config.yaml
n_layer: 14
d_model: 192
n_head: 3
n_kv_head: 1
head_dim: 32
d_mlp: 768
vocab_size: 2048
activation: "reglu"
norm: "rmsnorm"
norm_place: "pre"
norm_eps: 1e-05
positions: "rope"
rope_base: 10000.0
rope_fraction: 1.0
qk_norm: true
attn_scale: 0.177
bias: "none"
tie_embeddings: false
parallel_block: false
init: "uniform"
init_std_qkv: 0.0299
init_std_o: 0.008
init_std_up: 0.0299
init_std_down: 0.00283
optimizer: "adamw"
lr: 0.0017
lr_mult_qkv: 0.5
beta1: 0.9
beta2: 0.95
lr_head: 0.00398
warmup_steps: 299
schedule: "wsd"
decay_fraction: 1.0
decay_shape: "pow"
final_lr_fraction: 0.0
batch_tokens: 16384
seq_len: 512
doc_mask: true
train_tokens: 160900000
steps: 9821
dataset: "wikipedia_en"
MLP neurons of a small language model. Each row is named by its layer, matrix (gate and up: input weights; down: output weights) and neuron, and shows model dimensions 32-159. Each number is 500 + 25 x the weight over its row's rms, rounded and kept within 0 to 999. Numbers have three digits each. A neuron's up and down rows have the sign that makes its largest values positive.
After each neuron's rows, "fires before" lists the tokens most often just after its 100 highest values on Wikipedia text that the model never trained on; "fires on" lists the tokens most often at its 100 highest values on Wikipedia text that the model never trained on.

L7.gate711:505506509485501516505502473482493458472467507447471508529490514544492484474519531472502491514519497516426511484496458524480483528528513525508465492450545498485476489509539518505501512503498435543516528526494466508513492491493471515506550481525511471509503512460508469481507500528515493492495492525519490500508485518509495479478507514502475511527491508460468471498453490515530475471494
L7.up711:518491513509504529477498500495493473515520512485502480566536509513518509497505524515515462523522508494507529510511461491491508535539485540556466496503493521470483528503531487455471508486495481541493492522535527523501579476471483502485492477505534524511485502465486534494498516473490511491491508510516480456502524552459520519517503486473486461504480480548474522503472527498488527534508
L7.down711:496541512513492516504472512505494484529523518487506487486498467475509533490482461482498503472535509502530489486494500528470507522503573528556465526523490535479529502474502500544534466531476524491499486482479496506481471492489522483470514458476496470546470496516495501468505481545527493489488449508481466524468472532473487493502469462507473533505522510448477462465530483474449500466464
fires before: "|", "\n"
fires on: "\n"

L10.gate681:468458498515488527512469527474540505526511534468498531525512518522471498510525495499476499496453538532515519565454517463490499483462513501457534490499509474506533500498519477475462476495526516496452532539504485506518472464525492539485514489556512541519509485483514482493542494525464511537490524479506495499528503531531521560522473536481478537483541498508524544514444504483474471497519
L10.up681:512491501502494513459523494513480489487470457484513517513497498485527487518498517524525549484497468508534525493498477463521506490516533487488466481524490507486496513463549438525516518530534463511472501483529471471505504500472529463527511489519510493535480477472505456505529495510518490497496495479528475468549537494495535502529498520501498450496526455532536533518411487510509480542486
L10.down681:444529488507514486471527473518501509528498495517503469490463472473486476516434515515509553502518512515488457480483519505478527529533474491504515480479495499474489503492518487510501501485522465502479487508525496477477478482523493562504523498483558455489529492503489517507497490500490456550480469470510493509497471501511527491502462490448459503477516500587502538450536484508517471496547
fires before: "ment", "or", "s", "ed", "ible"
fires on: "n", "p", "t", "d", "s", "ron"

L7.gate235:497510486521526466446510477506499486492489454479476531508500490507470488451484521486518472552496500512537484520478506461500515526492508500530528513494461497497499504481492476490536484534484499508460482529524491518474492555503497487500492517505477488459520496499510502515469542502538551466493507489551466489532471517505485527537445515506470537480509470487507481478517512505456495520475
L7.up235:487474514548506526485480525511543549496490475467504536502482535528492509501508503502526459567514464486530511525498524524515434497589457517498531501495498524483497518488463483502514496497483504465499512495500479501462508494500487511527456495519517453474502499491474505489507491513495536511496495505529496443488535560490471502513514509502464519505505478482520510497462478468521510469486
L7.down235:499528546519489512467510494469515465495445511497502501514462512540484503509463488481487499511489535554470503515528460446506517530528506459491482486508524499509503425486487565530501519524488485504505535510452510482493482474489508530509503494510484515526526538498510480517491504508481482511509526502446461500479445525484491530457451490506544521464415483497491484486512515490495525506500
fires before: "\n", "ed", "e", "age", "s"
fires on: "\n", "ver", "ev", "gre", "ign", "no"

L5.gate233:488539509489530522482490525519487531458518502467532505540519513531481511502486515485492510482534523488526473523521480491536467522492436502483480473515493520510545476517553507516534551517481467494499544520495504513464492538523521472457498509500495529484504481533501480508530523514516513463504465501474526535458513504509516522524511500518493516452505497488490466506469480517495520490481
L5.up233:499537504487522496486489534543514546474506515493487514530508511528485475500496508489460514504506511504516494528484484497525448508487410505492466462510497479495542489515554503537499557526491487497486533511509523500497463529496510451461506552522538518502520469534521485509489529496489477457501454495482526525481497494489494540502511472490487511481488497507488498489463474514462482474492
L5.down233:481556499500476486562495502517535487496494441551476548505505446517521534511496468525487534528506498525526523524553520596549478490520493516470529512500529503471514476538515529536543504475490475478500524528536495515513510503485486498500478522484490506495507559521525511470479495499475521494551493503501536503501495495515487507532526462496490478495483497461502507547519473494491525492464
fires before: " |", ".", ";", "A", "\n"
fires on: " (", " 6", " 8", " 9", " 4"

L10.gate634:505486472540513491533482523484474511484557489498523521491511493479469424476503546487532485527548505560498507488479515518474535554490506497521499463511490519471482426489534469478519515498520497485528533491475508452519485511489495493483475525513507481499493492493452485518499507513519531509499528488485503520538499508483513489478468477515514489521515498447513525541473488502500464475475
L10.up634:485507504501479544535488495479525497489546468522507518440526484470475457491490484467503495493541516519522498478479487530464504528449493510512505463491481517486486494545561485532501511476499459517510478502524474462475467562504502505471502496485500448507470510500513485500472508475516501519483484479493542510505452489506544519485466486493494479474524494459508511557478506444461469476462
L10.down634:491497475489470543478481467521519502549480557501495481495480462512563524485471521467514519512480515497493446463510514511494517483475518480518489490532528474508520469514500538518510538494479490525483482469501507485483450513477546512507487490525545491528509465491483511511492489485477507478513450526488485507487489493506469495507466510487485538472500444480524479476526532485527470471510
fires before: "ol", "le", "on", "an", "y", "er"
fires on: "th", "g", "and", "ge"

L10.gate22:445454475516488482463499519468479499519519523466522516536498497540492492532540510493525469478490490517501536490507482419520499545480487446472510474506469479527480509468522501494477539545547468480517496518484496491504457535507492533512490500524470490503510504539464485530497505504535520496521486492514474558517542475516531508491487508513489509506495498517540495506467477516548453471489
L10.up22:463467489519472492514503537517502517471490512471511502541532490540530484526499510498532473450519526505519509487514503460462490557518501506460486518500520478514480509477540540477511515538489469489513474494482471484520503534480463476509495524525546483525468497535465510498480492506511512515494504513524495519513494468503497515504511475503490513496500464480569539542487445469514464485507
L10.down22:534489480503508542560577500485545500531492472498499493500518460508524506468467525533501487492521490496539517525536466494483508526450492499518496508503492567467546453506492490499522512495478470488553523498490466449488529482493510504501488523497523524484492501505479504510482520482512488524505478546519517474488497497492484478539515452501547508478521515523467490482464526531521487510517
fires before: "s", "le", "or"
fires on: "th", "s", "as", "es"

L7.gate8:496482502538520516455478517537482479482488517535471505521519535514484452480473498501532479515517544506459525503499527522511562527529469502499535500500484511525519507510481526497508509491472522473501470486439466482518472537494478547475469452484500541488506492481521501514509522451535494518514500439502501571508491496512479525461509503511521532530480484545497526525472495512531481439480
L7.up8:513504524548542475494506510523472555504490527530476505465490515494527527496477462543469493525556475517507491519544471497458475496497481516517529454484514490499534519524428474507518488494496492495477460482484524437522527501502532465462472483513482524459520459489447490490469483522509493497503512512529531511474527497513495485494495490490529536492455519510460499467489544494529521500460
L7.down8:528478501535495528503479484518493515492494532523493516453455493504495544462532432510487516473495475527499475488527500507524483481535502493537492500498486466513542521526503509482520473477482472490464483488502483499489529496491492510521506436497477489470468483535512510473495491496533505527518510482453531510504485487468541512507536444546440520499488474464513500492498535463508506462506
fires before: "ch", "le", "mp", "en", "ach"
fires on: "te", " Te", "gre", "e"

L7.gate685:480493483510503532483503492500511495485489475441501551587515527476525500481542555465474479514506499447505510503502491447454522504525510474474461495463508491503502514474518496472457524503528467498517487499500486514477515487486488513496501502499441502524572470479520522514508509467483519461490503483489444518500517540472503505474494518517488505469499490532504500484468485468508469467444
L7.up685:494472499500521524541487524458522511493491496477526558549528527518481472529547536503492516546536527509490517474513482484503483508476487478479480520497494502486500516471491518458488547514531526486517456535484514533478517496487494501483494531536483497513486502560492515505463497457538496541474472507488460543486526526518497486527506548504487522516492555457497445494558507505513523476480
L7.down685:518489485550467460504466466483497471507506512466478494470490501537500470468492533491498519487534544522477529536481508486530469474453491469500489512505467460480501485436476488538481490479501499538501524534511514499495509506503500479503514475469519483489490496513521518502506518515512518440494465538489491458495509516468474487475433503492479498493490484454460513506496505504501543527477
fires before: "\n", " is"
fires on: "\n", "==", ")", " ==", "ri"

L5.gate144:457504513526529453500481504520521503475456532513483530534506490465515518464469489511498487528504498514524522532484491464509485519499476491508527494460521493495501506488535470467484516487499515533498530471500432534477531523454538528483518474470504549503536460477505513540494579541494480527545487514503550501520492475494455503470456507483534492495490501496492473490477541538468547479495
L5.up144:471463498545467487522479463483491520443458516497517524503481487504468519514529515494548508534478510506493523519444475487539506530501499505538520462482537466536465508497540486488505508427490509475485497468486451541479527496509526531489542503487521543500510520508495505524514545512538465489507554494460534542542502467502463549503526518487514494520497529488459504501506522508502509494533
L5.down144:510508526462447510510515500496501491504528463497487473450468470483457580536471495484511549478511515492459507495518488535461537503514490551539480486506502482533519494539527487504500521506528520452493469551466521470487525458464545477514476513500481485491490498519537508500499488493543505495481480533512511539508445526515511506504562499487492473540492523508525507471519499483496537495516
fires before: "d", "y", "th", "ian", "ical", "s"
fires on: "ten", "tor", "ur", "or"

L7.gate654:485462517485478484533518501492469477534487479508525523502504532462502454506505517511514519517475488482503531534477509485512519565480515504457521527488536470517489458475506474483474519535501510518522485453459470496507517501468548473533481479529515512478482473441448487495463527505485478536495451481524467498497496532477467526510490510541532495478492518483579537511495543537507452487511
L7.up654:488455529495475502505498558451477465513539464476504520508532475491467496568522490482535460489509518516500512482550498499477509487523528472529520497523503539508523555500544520471489521489471498489462462508519519482523498495507471527532486485513478488546506552504490519507470488514502500513518552502457509471494500506509518452496474463485489507518537480491502556512530470542457490488486
L7.down654:505465483529473453516502457531519497482490475474521490487545524534500471496469490529511526486473470511508507500501519533478493532499453467482477467477512465487499477481497470517486505487469507533481491472467532529502474501499489527557487520482503522481514510517484527518492505491526468492519486469481515477530450457520503545498498496464443532540501468468484528513508467501527475470498
fires before: "le", "er", "on", "ol", "ough", "ing"
fires on: "th"

L5.gate138:494500499493532496511503522492452477512534493492483495506572527477514487472519490484519462523512475472465527501497479491480509522490489451488494519485485508485468495495495502498482524511528421557507507517475512489545470544514539527509476477520508497482491517523473481513508525502481529486457495494509544510505519502535464521514453511553501504469492480526488516537493516520468489466455
L5.up138:462505495512527497515490494488469484521517477477442496487554516471555521499542508543522489534488504482458492490511488503479509496478538492472485543522520486513483516491494491502518521529513461508499504496490490474537507505482522489506488482513524495479479543506470476502493496497483525534456491488494554533500534481553502492520474501497485467463518472510506522575517542532483478482495
L5.down138:518495496487439485483504477540507564522523513501497511496494519491515515447491519466488498450550495513502502514510532489466525504517500483481546530497509513558515458477477478525491482484499482539523523483496535471516526540501495491478483511492514509535482534513465511481482498527509508538537508487482491530520492472488496484495500456507535521521492405468529505485436519515517502530553
fires before: "er", "le", "on", "or", "ough", "h"
fires on: "th", "ig", "mp", "ar", "g"

L6.gate617:477526483478521522463514524554455542533488521461535515544541527497472477515524545485489495490509501512506480520478464486507493519549442486508474507495495491473553505512525486485460494499515504477522492499519512503469489524467493504480480523496524532506539492496505525479505504574532490534502479431521472491527547527439523524470502479475485506540516525542512495446470499531565512488502
L6.up617:507459514489517518466504447530487532526456506463517495522523514491521477455534547508519509507539466484511497510469439487466493461548466465486486550513493483452492514503511490493491509503516479498528489507531485505525501514461462455546489504515527488519541518481449538495463492499530472510505457451500465477510508546454489500480515528500468486559494493521474483492477539531520517510497
L6.down617:489481493484469496471476518499501522477476528463476554493488509498540497468475517491489482448495527523492505499489487489471496497494484485548542490507497488498509460453567500524473512535469498500535522499519525479489449489488513496505506482503459472449492480483510522488536518468512522472491518560534534450452471494470496517517465523450510502469507460482504494483495529507485499543490
fires before: "\n", "-"
fires on: "\n"

L3.gate733:525486553543529457457482515556491505488552539505523477511507514532502493493481454515508499507520501493514498451533473486487506517508484519518530460508468528459524483502489508468524504491520493463506488501461505456490479508482504516482491487506515471493484454458431501502518501508525483520497476517534482534502504510491512507513513498520502527502470496530540546489472533497525473460470
L3.up733:514502514530528473472496485519503506515525542527494476516497525514506471489442461504515505516525482518519468475521460526469501529511518526495516478544489513461551495526476505444509482571511501496466509472469545522496450509472517534485492503475465485492462459475447517491510508479538466523553497510518485532529484521490546523500494497498505548499487490500505516476453470506542471459448
L3.down733:521505511476522492476494529547500542491484553496487478495441485507510498526495456507523555501531496506485486478515485488536477531537502474509553469497477530488503499527449437505524477481489465504433451476525518494473482507500483503544476482482491481503489476460479549456475518477501502509533490506491469563487475532505505526508540490505491513493495495501526545524482492466506497475464
fires before: "mp", "ch", "le", "ach", "en"
fires on: "te", " Te"

L3.gate558:524491525495497494537496506531507488484522515495516488502468549478492511541507475492509478529479533467466505558525548497477501499468504444478481443518485464501457524507520548474487509482506489501486518515476463469545515530495487485520476526575492479499543494509520462525498534528559480514521515514532543505514500473482509504461501494510513532538487514477474499485481482522508512494527
L3.up558:504488534502504524554522483502509460495533506538513473478502535479496516522540462508459467508468520487494475539515505525461510509473519425479521476527475501482494509524532557461491498474489482525479518531511535504568472528475510516483452525541489465477526496509547503529500517532528459491529478504513513500506503506485508483469529483511537520541490526511478494496513500563455505492516
L3.down558:479477498505476499509489476517511511513522462544534457491459536483484545529470477486494531513542493505523503496546534510475447497490533470476525506489501454536483506524472499518517467509508467474488470507489520467511506494472478488489448521516539505486472527499549489501496527476525474513541529502479504479483488457468504516466525504503507473515486495471461488525498473457525540495474
fires before: "p", "per", "ten", "press", "ec"
fires on: " ex", " Ex", "ex"

L2.gate341:508478452543492513440510514521484430518498533466477527499507513534496457517516530491494512527490513495460555501487455511538485502490480492508491506470461510485453522512547484491514526463499465538538498507478480494518525524481491515529524505504495508537502495463481463464472487570487502469516510511502512489456465522528470496539515492494528502540518501500469502504470496495462527497499
L2.up341:519473497504485496466508500479518469524501527443507535488502512550537460507537488515512510560495485504474515520497467534555485517479505507521491498525459507485440517510481466520489555478499439500510510543477484500520525513502524466506538506522536468510557515473454490526474515562475463476526520493503541488442474555537499505538507519496498526490544534464499507492480513513442524522502
L2.down341:505482498508451514473478505470519487532528517483530479478481478491514502510517520542496459489516473494521507516530486508481548492504529500534463551523456493501467599504510472509497519470466495504542495516470484538494517493459512496517511493470524505536518479528488499454512490540545475480515482515465524512442449537482521468524481487499524511495489477480495469531481469527458506498490
fires before: "|", "\n", "|---|---|"
fires on: "\n"

L11.gate524:489512467502538475493516514516496477529504497507525492483493482503455444524515510494475509547469479495500523462487402498492504469508451491473504492473459488485525460525529431508502526547471514490536520505509488534521534507505513516480488501500511535497504492465523504505472524488492529447502491482521548511466500468529505518509459482488539534556520501528512533538536502521537507513471
L11.up524:523501506505460524525494489495511466507524504442481520522479564483521471518485510539536504471480517457503517522487523486532496503478510457510535542493466521514508481487508506499527485492501497544498438463496533518434512509491529451510545518528470541514482500479459483486484456482513494494506524490484488479525459516495560515536482499511468517477486481494448441459504543518485542552508
L11.down524:480525512500511479493519529504493498542495505497524558471515462492507522535488511506452481497519484529487490527538458510447494520487475504510460481475495542517505481420520534512540491517486480500494518529495520509484523485450489515481454482495484528475530488482524467472523509526548481479502528514529501500521489491531500473493509530504538486553500471516491504525466534511534526503513
fires before: " a", " the", " an", " "
fires on: " is", " was", " "

L7.gate224:482538496512503462472539481503472470539502540523478553564535476550531484483482478484452478512535511497490495508525499483516498517478489457474470562488493491510463495488489506500482518522517478539485552535483494501527506514519479492503516517534526553504484436485531518494504511532501486475506480509513475480533495472473486531481510505522506485468467496527463511484518504495523477537483
L7.up224:491533470510493490483534491494470486510504531503488527520522484520535476509512485492487498527529484477487497503524499462464502480479540505458491518511487454493501512529499507510498509511534512540518475459504530520535486519471461454476535522488459501507476454501524519508500481551473451455537443477498478466532476540497519492482458502510486463467468469515465493449505485520500504557510
L7.down224:472477538522463564455508508493450493479502506492460526480519492511539514511512496492492495539519495485479508485524474467560469491475502522530476494510498499486462479474554491514532538454503520519534481498492470475525505465534484494452503505480445476515468514487482508498493501482481520495485552498471529487491461524462539506512507519509487500477477512530468471526475491520511472491479
fires before: "\n", ":"
fires on: "===", ")"

L6.gate344:521528496521546491496482483497447475473497512468509490523522545495495510517498457427495493514542494519449477537511478500469508487479498528530531502496511503511497475463503493499525503512465492489546545495437447494516532531502526490476494511553506498516536490491509498476505506488473456518466486513487497537477536517502452508479511487519490541497535491537480475458512533557520536477470
L6.up344:491523528530523531514471476502456482493479478489499489497523520478515528516483509487502523491510481533422462518527473525474516473505517547512527509520528497501506479489465519521512477489468542448538488464508435508485550488467491528491473471526510517521506528498493493475491468503477465521491511532466501497482509525502474479475519467524489536544524476540473459492510505540517482466486
L6.down344:502561516484506552520511497450499524455479500466497500503499522462473535527482475462504510507534504540481487507534513506473513487518490486512484460513516502481495503498507478491531460492432525508496550476552464516512516484527537539506537461513505480481458461511508516499488516472502486551487468527476550523486493550530511468447527512501459526495490475511445494511498497492481488483499
fires before: "e", "al", "an", "ar", "ain", "in"
fires on: " Sp", " Qu", " qu"

L10.gate29:474457519508526507517457539530496512508543479465526542510511468480472448521502495516464471526518501502525499515507545475509503483505466448472512530470490477515456520498503504522467491524561507512535499502501467515533487559542524494487487483514520486485503481498499508497466512517493485497455518504510498500498527482486512492489482520509495473542505491492484498499560515536478495521459
L10.up29:471476482518484492557455486491487529485508515484493496508510517505477471561498534517490488565545530466502508491518533501505485459477500487499509503497549493522449517507449519544486508532509531527492496475487460553499501531491593469496441509515508497460504478526490511480450491475525477499502494477510556505503500498482450497505495539489476512521472506517507504543515488520435479508479
L10.down29:490445504518506460498458534514531519493498474476491497496513519504522475526491517492495437507543528498495472488474489540486478454508541531532467507523517503502523455513532533506518499507533452533473466513552520472478513490508502511444486505518496556493496501506479519507486514478506521486522476509514502514512508484435502481492481462486502475529527474437525486534520504504512471514501
fires before: "ce", "er", "y", "bor", "on", "in"
fires on: "th", "ma", "la", "h", " Pla", "gen"

L11.gate644:512517516479488487471470453543465476513541491504517537509497547545517531547494542493452501537495480506507499522501511472502495542505476524488518499519519500471494489524526446492481534556492518522523505477514468508477477467544503490479485515498533529454505451446521508514516493487509534501490572507525458537510514485480514455500514486489483510496479491542472541493514501537517495469501
L11.up644:510495503510496529504484523507502479496488546444534471476513479517514522487483496542529510495455515489432480528530482480511521468495476501510498514503448489492496493474527463493496512474518518516479471535476535492469491530494495530530532540526481481488513439495486485500467501481502499522460512491478512471481494528460489510489522508424516475492503498435559495530520518489521504545518
L11.down644:479539545523500497532549507495519485516509485507486488445478500466493535487484482505472465511569501510461521508535507471461484533506482454489493503494514489505490536483524502486554495492538467463497491475518491531514527545491542506472522494499459523482459508547523518517494538490540465502497505498503535490460454534515488504518508528473495518471531453493505517525509494529449506519507
fires before: " a", " an", " American", " the"
fires on: " is", " was", "\n", " an", " High", " T"

L11.gate147:488473452526475462497488514517483494474501527508468544491505477485490496502478509517447492514523437504540482486443511480540496519508466518489502489479525490450496502516476477470476503518509484524492524461499482507483494485460481502505486531503471491469509510518477479510518555500477485481515479456498527479512494492489465521470505486516581508453499491498548492491476478488523519471444
L11.up147:530485478494498459497524491496485466443488540498494476482545460496513503522512560502471440492528489502503452519474465481504523512474499504518543444470510461442486525511509534440555488542522479498489520480475542494508509515462530475519502529528479536453517470551449478517511510479520476506512490493510488515485506482487454532484474507487510517496509522528477474494475499482476533489480
L11.down147:488489480523474509486460496513484492460462510515537583475518470522491492505532496499502539462479527480467491516504528498502480468538506467484498498449522491527482465501496547510525537499513502545498492475486520530507479506526525518509435497507510485517485531533545516498467542508488539534471491490529518507535442532527475506504535479517519526469519470538530499487488480493516506501470
fires before: "x", "ed", "ver", "ig", "w"
fires on: "ne", "fe", " Ne", "e"

L11.gate157:501523480519543497522517511526451470449488497490523522488517513491464503535501493494492463500534512509467543488460476514484518526472466483513507544500494548501471497511483539447513507478485492514504501538494421497491498510474538495491468486517484506526525482489489496527490515480513484529552494497521494543530488530516459526492463546535491486503474519542535498520480511500515536502491
L11.up157:522510484503518482505513523501520511434472505511544520469472458504514497494525505517486477481527486482447522523472483516463459534487478496488484490489521502489476480495506504481541504487487494503492503555523487463474487507505500504504465502505498479550511516506472521528489544479503463544517464517500521547533521550497469468465539493480512488495496522510497511498471511520469539511489
L11.down157:459517554513484524522470503486509466534488511527510483493497476494529533450518473494508464497552521497522501534513515502531467467498461519485502513514524478528532506540506519502451447511481475483480514469535495513553479484509503476485485460464542478514538494546539480542478538480492506513517523500522542469514487518436443501535544478514488490495442520520493526562518494476483527485492
fires before: "ce", "ck", "m", "y", "d", "th"
fires on: "ra", "or", "tra", " Tra", "our", " Ra"

L7.gate490:483508477493510534490434483517513521518502504475508525545482505484517461491504495436482505500483493468511482486462453457502473510454502514472475536512473455475480481451482507509489497563545486520546519466441504502503505477503500440474521536503511477514505462469535464527513502518510443478487500515498531507478479511504505486511471527541511525476510467523436528492479509488460540518490
L7.up490:489509489482469519482457508503491524517497490465481494505482479531536465510516507469472482487494487465526470490492450443494479498471513531461500534520480509479475515468498469495491474530522481510538510472448526525499528486490492464473511566481528474481506523460518491536545510543535454483461514508483534482445457508481514476519501512535532483513497479470444522497482479492462547516500
L7.down490:502514473493483488463483510554548502536474462465490468535496486498498454523522506475535479477438477460452478501520540516588492528479503547578491519528514489487491532537531480478496490491483522489522481489496504523496508489500471526482536542539458500540469501502490478495497497522496520496501504516522525460497492504471522464506504482521489522487482474501492525471546537508469507521513
fires before: "\n"
fires on: "===", " by", "ar"

L10.gate730:457511477461527470489493510524474443497500506490481513507458499493529484499561500451497499534481478503509506473489494530497512488494487444470493545497505490484515485490535481486448513507526490457541526450487465436488476532513497526500496494506522482524538481487537503535487521499513481513476470503529519532561504551522502491507492445508495504503533475493553542470525516497520470524454
L10.up730:485554485495510491527512447507492513524506483484516510485506496504478489520528448513543469515460507440485507477453454524512465473475428464537489532507513526537532473502545477507507530507531525482508473487473496471494475503461509503450512517497488494511516497492513505496478508501505530465523448530528538504500497476506489467525487514494510500476535488470521511507482523494531505527500
L10.down730:515491494507560516500491551530489470529478503448527492526485569524519507545477503518526519518500482527484534525479457447492494498498468497494469508548510506525494541495523525546513514507494494522497476443443511488482520510502525499494541510440463464496498490490477498522525498492513554456496533487527534476545519487495484523440505510486521511510509478502515520499554506557506518501499
fires before: " a", " an", "or", " the"
fires on: " is", " was", "ur", "ab", "ad"

L11.gate361:468524475507523440503511471513503494507530459498505499498485514564507470484527501451503509491507498527474497502443481475443544515490480501454506520485523488494518462465533502519498507526482498536524534480502459522492515476532501534524438509520476525491489472504433467515467474527492471506479472531500498510502507502509494507486476504508509490521493512503526535485451470504499463440480
L11.up361:505507447469445489522519469529471485510557492476537468495515532524508490501476453472468496475504491491511503503527495487497498471526500517510514505484508544475495548485492470533484461502505554508489495495523545493546479487525495519447511510529523519507483496511517488485518490524515504538505494498526485462504479525460534524547510491496513492549477484461519521548512487502488509521484
L11.down361:481515541483540502462485520509506551466514550475550520485449478506530507458516494444511538513500483522506484525535493517508501507509510539493483501496483511512489515500494502469426483508508539526482507467543499419534467485492516525494539477526479515465486506527481462528473467496477453513470515492498501484474539527488485478443508500462500489542517497500520515519462495512487481497512
fires before: "n", "ly", "ni", "li"
fires on: "ar", "ch", "ver", "ur"

L11.gate189:505525448504525498468503517497465482537535520472466469481503512506554495532540503484502524499475488496498509498497460475502490547499536461482495481442449503505505465517494491490465488491526521532499516471471499503508495507495506498454486504514484465500517439456505505516496525497492502496480499492488534507469478494481513490510470466524536518501485507537456507465443520446502520461505
L11.up189:503508459502509460478545508504450488530522486477495462473515498445482513540506466498478502517474495496526516508466497482492485542534494528537512473479504508534521510509459503503488511486465504481528496454503514529509534523494508496466474537460451523490466477475547521505446533539476521478501555503486502494501527499482517518461483495506548518535515510449459526456493502476508565539488
L11.down189:517511538508514534516535508448515495480536492529488527533488544488535508501484503481481588485478478505502544540471503497499515486471536478507510491503523499471496472548529538533511458489513507479508492499523523527490524493479496502514527452544477511516493521461457480487514546489515463513500534534465525516504484501505485480523493504470520502483499582513502490502482471460514507449484
fires before: " |", "-", " ", " 26"
fires on: "-", " ", " —", "\n"

L10.gate284:528547486550520497494480473482527507487518543516531508507494542494492487504519466509476495549500473500528482466504517510512524517492489483472504516494500484479506512483511478492510485484507509510498495529460528494497488517491476476484518541506430536486536492521533460465499514486539505484535516496495515499510497518515504537452508503484496470539507494511453507479538498470508502488527
L10.up284:539542527505522450458506480520538508461538482512524504519478501455480521530472495476514482524484451477505484508521502487565524550507494488493544517460507499488499506515508546504503493500502487463504454500461502501497490506470478459488500554481495572475476539504523498512496501469481509486500497520507497505533523494485491516495521476521498473470515455518457520506543452479524535512523
L10.down284:494519507488484504534500470459469492503543522519457465488486501509500543507512517533532473526479478499508552495478489499476498474474523497465502487558500484507503511481485509501536499467455475444493526558508519462519484493479471506562487472539553468518500480468512480491539518512549494505550488528475499521509462484493494505504541488443506508511501513493472479477468503480493500472480
fires before: "p", "per", "ten", "ec", "am"
fires on: " ex", " Ex", "x", " at"

L11.gate389:516457502526474500496482495496475468515515503488534501502479539526499495507455528476508478505514510500502511522478505505506524539487505497533515469454491512486504499492475521496471521513490471515545539525438440502487500490513488512506509463514513486490534502464504456514512507527496511496513535527523480501519534492487469515491485485547488489503466494500480520468486501466526506453506
L11.up389:581494488542493511486459528464492467525503473476498509495459532508465481488502513499507482489486491491535496532479514492510500554492503476546536522462459514488505507506522467520481535524474473554530508533503534533495519510514507494527530468458460465520507473474464478479474513517494544510519520531493501465491516498519521501511464513519472508494527480502425477475494507479531493492472
L11.down389:498490494506507471490514519445485496483495508483535484494487521488547511488533512518510542541473528501500476515478481479487483427484488520522510515516493514529515506513455513490501460507493469484465476498490488481532480501472534478482489520527510483475510478518477474512472487463553535527454483489519493477477513488467499493465520467499488488464483489512495481481534501541504472471480
fires before: "-", " ", "|", "|---|---|"
fires on: "-", "\n"

L2.gate432:512501510513506492542433458536522511469536482497533492488479501463475544504492505492466535526556483500505528499539519495479495553474504442483481497486511457500474485489505509486504520506511478545524502510494503498506511489503522522499488541544503471452534477457549475507472510499551473519537518491519521505499483507492467483465510510465557497505493477482470507487518484549478514475526
L2.up432:513520528504488485545448476513534546453521475517517473493466515480462543512488515513475534530552489494506497496541520522482506521496513449475468484484534447529492496500497518517504483512509456511512484507483531480499517487483512516502494509510503457439530479484567513481471515512562448470549534487526534493512485485470480455484532526485540535527482485482474494480493462527487522457524
L2.down432:462496508501474518531497483542514523496541501538540427508461502445480563515469459537498525495502474513512475466533531511462458494499528493466511472503512473511509487494470531519528490493514511524492467500526541494490489480480487509512459528526499468461486525524553480482497510465548462528543487515501518490491478483479509476473529468483494501489484497483479507523553491503486514473508
fires before: "p", "per", "ten", "ec", "press", "t"
fires on: " ex", " Ex"